{
  "activation": "tanh_gelu",
  "norm_eps": 1e-05,
  "optimizer": "muon_variant",
  "beta1": 0.95
}
MLP neurons of a small language model. Each row is named by its layer, matrix (up: input weights) and neuron, and shows model dimensions 176-367. Each number is 128 + 32 x the weight over its row's rms, rounded and kept within 0 to 255. Numbers have three digits each.
After each neuron's rows, "fires in" lists the words (lower case) most often at its 100 highest values on Wikipedia text that the model never trained on; "fires on" lists the tokens most often at its 100 highest values on Wikipedia text that the model never trained on. A number after a token or word is its count.

L4.up2301:124079162100143152128066159096111112136147116158103133137129074134104166099126119139215215143135143092125157114137147128132138144181125124128125116199090125153118141170093152139120148144117143103172158117165124086112130099089160150131120130112082079129132133161117144158130149193117152133108136091171148118151150213166122082152142161134172167144126134158116116173105091137096115134166103220110109145136140115116116151131163142082174185106093180114079140069039130116090136104155188097077119119079176158174116146123093122092080123141132075101122093184138098097122156177162104127
fires in: "the" 20, "his" 19, "its" 12, "their" 8, "it" 5
fires on: " the" 20, " his" 19, " its" 12, " their" 8, " it" 5, "s" 4

L4.up793:144137150151110071114178118109109103133185138139138120128095145143148164153064129097158204129102143128150076068162139081100117127104178075156139161104224086148101101139107176103063112153176132133099152111081094142127110214133105154072140109100080143151126087132142116113172140117061153125060128131175144145135051165113150106146150139176104144134088134130206059161095095145155113148154191094126068147100135136168165180137130163117132138145170142132150097117186155121150125138161132157166120148149090056170102142135078138192131187085131128155170172099150169124110095115126124144
fires in: "with" 62, "of" 4
fires on: " with" 61, " of" 4

L4.up2189:093100140134077130101090102105097164085124093115153121138113146102092139145104153137120107162101131123109113107141125083135149148053183157123111172162161165085116109144132125166131159104176131121069155125127112146139086190096106120122180110063139128151150199160145140087134086060149107134170131129103133139155075160115129148068155118112127121125153118105153098143162084106117100135131113079116154097100131097107160154130127079117133103143152116044169130142136150194044137157118146074079100111134142102087105172109155051172183094151070129091170093132129100176175150164099145162
fires in: "an" 94
fires on: " an" 95

L4.up20:154113130147122152150124127176113109158121118162106133116129122117148136120140118136100139125099181175183112103075085068149151111162081098162136142118144111165112150119045101151141151115141145173151124138135147162146154103104137181183121092093110145100172097136089136162093206120153204101147152099128136161124099154098128129139051169058122098149075090125158127128130105166128132139169184107142184154087179111093119097095142100038149138098111111167171101122110154096121160104091097159128135150084134045129113157142152109123100157175133131116066161164165116058140095138124126109
fires in: "the" 22, "number" 12, "national" 9, "same" 6, "daily" 5
fires on: " the" 22, " number" 12, " national" 9, " same" 6, " daily" 5, "5" 4

L4.up1048:144116092096152152109092170093114113106136094130115155089094145076134108103181090148088092070116133096127116119155135089181110171124113154112148157158157133134160115113108127135138062114147140177101100135109116123139155121070175101085082192159097106145153115133078173053115137186122106087168190140148116132111078148071183121107115121106075161169058069121129049070152159155132105142089133155124119192125103121090061078162101148171155114141068143140209136115089112130092160137164133086109103163132144161157125113134093149084126142145136195092139145111097132135136042128102099162
fires in: "to" 59, "would" 16, "of" 9, "not" 5, "t" 4
fires on: " to" 59, " would" 16, " of" 9, " not" 5, "t" 4

L4.up805:178145139140134145071104115170136096091141179118171120130181081151124092188138134108108125156137128167095111118094144146138142153148103177148175106122134134184110163135136149111100040186120180106111146137181060121106156136124068088120166120202164161134099136114122121113065111146135157095113067111111114104154115111090135108177167141105122126174151171164131137147172119069077156153125137131135153103157177134149132196173083137112076168131165099136098144115135108108162114126151119112055109147114111092081040121137071167171085116100112163119151144116138130124126196078162114110
fires in: "of" 44, "after" 6
fires on: " of" 44, " after" 6

L4.up1953:137115111108122124145149138123127160134091138162087107172166153115111159128138098146155173142227156202122048085132134147161109143100132074108132173150113147093083160153111148135136120156149165112119140135121120154222120137124097148060177107091132100093045085112102136175139143129134162138115118142150129112176069122191153065119148132104066199094115122153141087151101108127141174127154140075151152124128177129126097093128131122172125199184180108143126113121107099129134098159131172146113111135135181166135106071112122137099112148190183143188142150091139144147089083088205167134
fires in: "a" 72, "in" 13
fires on: " a" 76, "in" 8, " in" 6

L4.up2131:094168176123095142120148109129130181079178192125174119175171193131144180179142080171120151127118123087131143128103158143111116139177102119149168169118177127163152111156116152090137062187145133212106115193123132076152129081145174130132110126146189171149124177085075107095111149062156146145110156158130190123077099203057158160097176119144107130157121072132104121161149102154125126121142143106064123140148097064150129167095082158141150132097156151106101149082092118144134143168159165096115098161125121135107140146134098101136116180097071114153111048167138134127135085114089096110
fires in: "with" 23, "and" 13, "in" 12, "on" 8, "while" 5, "water" 4
fires on: " with" 23, " and" 13, " in" 12, " on" 8, " water" 5, " while" 5

L4.up104:102221097181090086136105135161214100147121083141114152098092150196047141140141078113150169147137167151066146137144173083192127097192147092121117075111133144038179129139163141191164144166143159089103108181105118176149081133155140121119116118113186092161112157160179081180115145069124145147132106182128126195122080077111177197083114134145131176163074140127116133120160179052151171135112104104156135122102064118178124134120168132147179064131138092055134136136131141114118115155167145168112140120154147082118180134087108124151103113148130135141095125118172127107163047103098083160
fires in: "of" 25, "al" 11, "de" 9, "en" 8, "was" 7
fires on: " of" 25, " al" 12, " en" 10, " d" 7, " was" 7, " de" 5

L4.up154:077104136150128119120172146137085138165098128160088152126185130137137139126066117128083220093142118168090142123145167122107111121212115115144097079162153129093137132062131054139121164200230135158120154093105177130149095120202125066194106161151059117113090120119149125120156113107099096083118149154128144124143107112098124115119138112136148104181101099090077120110128129131205101099109164113137185176057096046106085118116041185101137144129178121147112151160155091145142109123137129099128143120160139078125189128116136108177133168101112188203111150097177080103154127184110125104
fires in: "and" 63, "in" 10, "year" 9, "with" 6
fires on: " and" 63, " in" 9, " Year" 8, " with" 6

L4.up2235:073135183089126094173178088109151107161103125136144165151043141041137191126084121106148088134106118123081087096152066159081101175132118123103195151146156157169113104134059186100097139075099051131129185132099138167141081148140145118090041172197150095086144143054115160073137124127150136154083170124127107116103082113057108107126148070129096173160103137086107150111115085187110169107155227123089066096151105164154153155150199113056140138074147069181136124144126119100091101166131108130108115145158166115122092175156148145131060123123143118089141099126123151120105079149126151182
fires in: "to" 23, "who" 17, "still" 9, "currently" 7, "t" 4
fires on: " to" 23, " who" 17, " still" 9, " currently" 7, "t" 4

L4.up923:109142134075133172131101125149126145171120121112127165153143123065098112126114144078073116168074187100124143138064071144091112108166111072147150111158098129143094122115114151125131100110101101158110112113156043181180126123176110140151100139129100147085150110111086124113087190118145129149172173171156124075128149099160094133115132151154159234133087110160102106145118145123127117117134161159150161071081133077128096116182125139137104117119153141130074077137127116152110156136066059108097127201136119136151096118085151116076085129141141085136135147121148150155116104150139079166
fires in: "of" 43, "the" 16, "my" 12, "their" 7, "your" 6
fires on: " of" 39, " the" 15, " My" 14, " their" 7, " Your" 5, " Of" 4

L4.up216:125152160086077074154074091153126190136121091187100159117152107114119122096134089142068156153160151099125130087097147144144137098110177177092151100110148111175092148119155129107108117174130151152139119121130128155156166175109160113132172043135166148060175117092152148118185160137227166137120156118143038153086122155068171078113077161161110191191164157172120146150153121143150076039127151136157113116109151077139158131117105091106157122140172116123170168169137103131127122186057116155123107153073082063137163159122140159136157105128117168166171134140135140109132148111114160091
fires in: "in" 30, "after" 13, "during" 6, "final" 5, "for" 4
fires on: " in" 30, "After" 6, " during" 6, " final" 5, " for" 4, " After" 4

L4.up2072:120151154118143134050120136085134073128152088149080116131125187089077105098147159080119149189124173125104115166115140112120119113109138114179171109135166149096125135184102178095107160125156094164060125123127153156160063101077132110157121089132121162157155087176129102115116160120150139180159107156138102147091111135163122148138127119176138164153131166122162146189138112139118088067133125118138139155160152152117136125072189144148105112147103081139079175094132129137154107218141126127163157099086130100103122164107117079114110144100114100073148108162177157141178105143110149162
fires in: "of" 22, "from" 19, "for" 14, "in" 9, "to" 9, "on" 8
fires on: " of" 22, " from" 19, " for" 13, " in" 9, " to" 9, " on" 8

L4.up2145:095101148156109068144165180154176086156177104100089156180157134129098081169132137131131157128214082097111163124138144097135139144114121113160151083118117114112151115144148067131108105117176020103110114128128115114149104168078116111153146155094154098141173101135077143200133111126155153113090205110120090159112091154110116112124108068118187120105182148137186164138117135097078113172106147171129115105168107176156187101181124128068195129109092115108149146137162075128122155204113099094087101167183095065156050213152159144137095141172143140137124150098156075104125127119161147095
fires in: "well" 24, "born" 15, "short" 11, "long" 4
fires on: " well" 24, " short" 11, " born" 10, "born" 5

L4.up288:151133147130111090050133123150135109145096180083161101176101084121136150120089148100133168122101146207101172120144098118124186087128079197079105153070125122150083133134101141129126124117152089188117130168110114120124182130163066108157137089119150106126203106115121189100143109163158107190132101107208121110138125214122132129113167098124099139077095124129141206049145136117131118072134131115118149142106112145150097133113108086087101161098140104131171096179104126132151149119159088130110187159091192147097148059143146110112149153199162139133083074092127104148111152110093144144
fires in: "of" 58, "to" 16
fires on: " of" 57, " to" 16

L4.up182:072109113155104083128100154160085080078111141118133109115140167192152160137105132184121171091056175150136070144109112113151172132113168155113099185135134203113058154153087150124076099116110140171131075083157156148133163153088095151093178153150106139063131174093141156137082183115140120166142176107155144161133110098102094068074137132093141139146051142107167097122096132123136140131133088107141160078065097135144097049141097117184105156193177147122087117095179139090127101215139169124132077118142119151111157181144129104165214126128115087126158174109187091056172122140107120194
fires in: "an" 56, "22" 5, "almost" 4
fires on: " an" 58, "2" 22, "3" 4, " almost" 4

L4.up380:161176132125112105102092123128153110070194121126113137154120095109119115105113163144143182143109098116115123117118142122107083104131129183096172109108125092121146124137074107122166127139165125129089152141156134084135141133066112135112147140114189196128138187063116068124211102147144055103102125045153153162115101092192131088130136060131140121135128111163162155229135147129116196181151142087128125139118131126147150155146130164171078116146164097097183146098108187137128115123058082132143109119029167163112098174112116167116174156134134109105082125133111109165130102143120162166
fires in: "on" 59, "well" 8, "a" 8
fires on: " on" 59, " well" 8, " a" 8

L4.up198:117132112146139057119090146152117128129140099142213049210087130141100084153094106088151166125071153076129157084129086129119131177120131107118096165156160172122159153129082149083132157106088147198081196098106090209100128099081111134051076150071196114161126103093202086159075168152144164205134087157089110096094181186158157139128161050101119133134130139162138099141115111150139172106158134115095124180145102117084199113129157062107138183129123092093157188140085141110158144202126104095149111149073124139154117179107140084076127121134107120145090140167124128142105131175113100097
fires in: "as" 81
fires on: " as" 58, " As" 21

L4.up220:118077126074160138077150141123143141084136115091142173105140155146100190097139102135131135078205142140118135075115180067113101175155139084177159107107148175111144102201114154106095125165129137203086163169099144069113118141158096106097128126112099111105166091094062109126156054061122109114096148099152179165140108168110144132064108120139136144166128229152115114087134121111127119064129174151130135161119095148140174133168131156164131110081100097081066173165194148144159149142115177143088087116112076171077163093124132165159108136139083157100125140147094119195153146135154115148
fires in: "was" 16, "t" 9, "not" 8, "also" 8, "is" 6, "were" 5
fires on: " was" 16, "t" 9, " not" 8, " also" 8, " is" 6, " were" 5

L4.up2176:123122154148132118207105093089122147157101147151154186129129148076135115074140105110082123172083107070061122179086122182109116141135125146154106121131114112121169137161147158152123119136068092149153133117119119175200147111152115106124142137113069136105143093146132140128144133114101089129143115163122121132184057129098185131078149097146185138116162138143103109153076140095120088211097137152111118088097154135126174068136094135117095161144145179102160125087088147081120101119092122088159121165119099095079161056134147157089095136127108100160089190125099115154088122128106117159
fires in: "a" 37, "the" 18, "than" 7, "also" 7
fires on: " a" 37, " the" 18, " than" 7, " also" 7

L4.up531:130163113143157103116094140196210148110061143131137126129165161107133165101099095130162174145173102169117220187154151168145157090077171148148096159135149073055075092129174152087116110106117146103142132167115063132149122039152103140093191094109130127178129065142169189069127127145129131131137090129118138139108161131065096147132097181153132166124092126147120132176134136087130109159113102153204187131096134122144105090108133156137143170109115119136158112100176133107097110179102149138120193093172113114097143185121162095172079117114093141130056119097172086124136151153156101160
fires in: "such" 20, "also" 12, "of" 8, "for" 7, "from" 6, "the" 5
fires on: " such" 20, " also" 12, " of" 8, " for" 7, " from" 6, " the" 5

L4.up193:114179132126154089105120150149101106176104090149123145127147130143109191186130155196139097088136097117092118073094181135109142161147176129136125091107158151138157163067108090170165107114180184168107125156146139078149044163082114153115058083153087144140121118103098109056139061124148125123129101166089054156071125160150146055130067108165150070067143127155125118116136138144147139119163090146113135091138116124141056144143192169125116146156085126101142080110138125143107191124080169149144108111132072137088125128120144140113163055184100152171147140152146133188098128142143112109
fires in: "have" 20, "had" 12, "been" 5, "most" 5, "ozobić" 5, "get" 4
fires on: " have" 19, " had" 12, "ob" 10, " been" 5, " most" 5, " get" 4

L4.up2443:140116104133172168137197138131117131121089150126145142169058128073121128163085110146087157106141094113154129139071147148109079086184157153215118162102119104080087124128113141168128103144100128072154100143119111150123147136186127139153184168135066131059153106091130156058084199087131133130153135108176113097112164102110117126104088105127040093097098127146079112123121140128106121200124146090101156113125133136101150128102189113091065177068128110123049053105146136143126123154145141095116079126121159160081108119183149117178156077072139109152145082062118135127138109084163197097
fires in: "the" 53
fires on: " the" 53

L4.up924:106043126087156125171179137121098117088097135086097146136130106126168169094150119071145114110092142102073100096142158072123129149124094107154153157149197102136119044153132149085158099077130124158163118139140094156192144137110143085072155105195080125086144121151125168094145149132121126085190176113145126096098097133094147128096118064121114166178079170088086094085109188148132102118097183176083094116134109133119062079102110126173114145152148094124092124132180102122115156136125142104135138179131092151162094084105116177095140107146137150155153157142110146173145095111155127142
fires in: "to" 57, "not" 24, "t" 4, "would" 4
fires on: " to" 57, " not" 24, "t" 4, " would" 4

L4.up731:128154085161163089144158180124108106135093128162106101154166146151119158159173134230121110171105148165130135139201136161132123131116120154105151088094144133148133118120192123111132129125167114108132112134167141139145103113073086138180103159154201155139120107146191160170176131116082157131154102145109110177112112116161133091179159065071108164076158118119095186107155146096146154136054124130152097115078118091139166194085133170079140119101098120108134125162157106150100131057103113088122107154076090146164172121100220088196105130128081121119156128092090107121073086174114112130
fires in: "of" 59, "the" 4, "chemguy" 4
fires on: " of" 59, " the" 4, " Chem" 4

L4.up959:204137160131121124133138112055106155134153164186089126132130117109090122124116155134075139138113138091162131087094104180085165095102156161127106053128160127165091087164074078114171249107108156080121128183103110134161100128084122151166142136086154134120107080133171059094112179125131142079103121114104043105154127081181122087111118179110153113084123087143135112186096112128140186073157164112104122115147104104154118137098149081101159137162147159124133136116131131123140095117150060155121118135120053177134077147115154149091098129133146148125136115119126076075070151159128086112
fires in: "by" 30, "in" 20, "town" 6, "island" 6
fires on: " by" 29, " in" 20, " Al" 7, " town" 6, " island" 6, " un" 4

L4.up293:077093103131126095127176102104121134155154109151114078146087134072105232125161171181116132117097122142093074097128166124143124129155173090157172073180081201093108153157113072135098198059136097163098191166142153106133149161105137134126106117152167119117122126117114134089134161153093170107140166137115150091143119186141150123068140126122106141101129121073128119108146090075133077176153106181082108097137114135077127119176061108077082158178129085092154188142101084189118114149125156113091114134084103119188105152174103155202097130143149148118177095098089137081149134118086170152
fires in: "2020" 12, "of" 12, "2021" 8, "2023" 7, "2022" 6, "2026" 5
fires on: "2" 56, " of" 12, "year" 4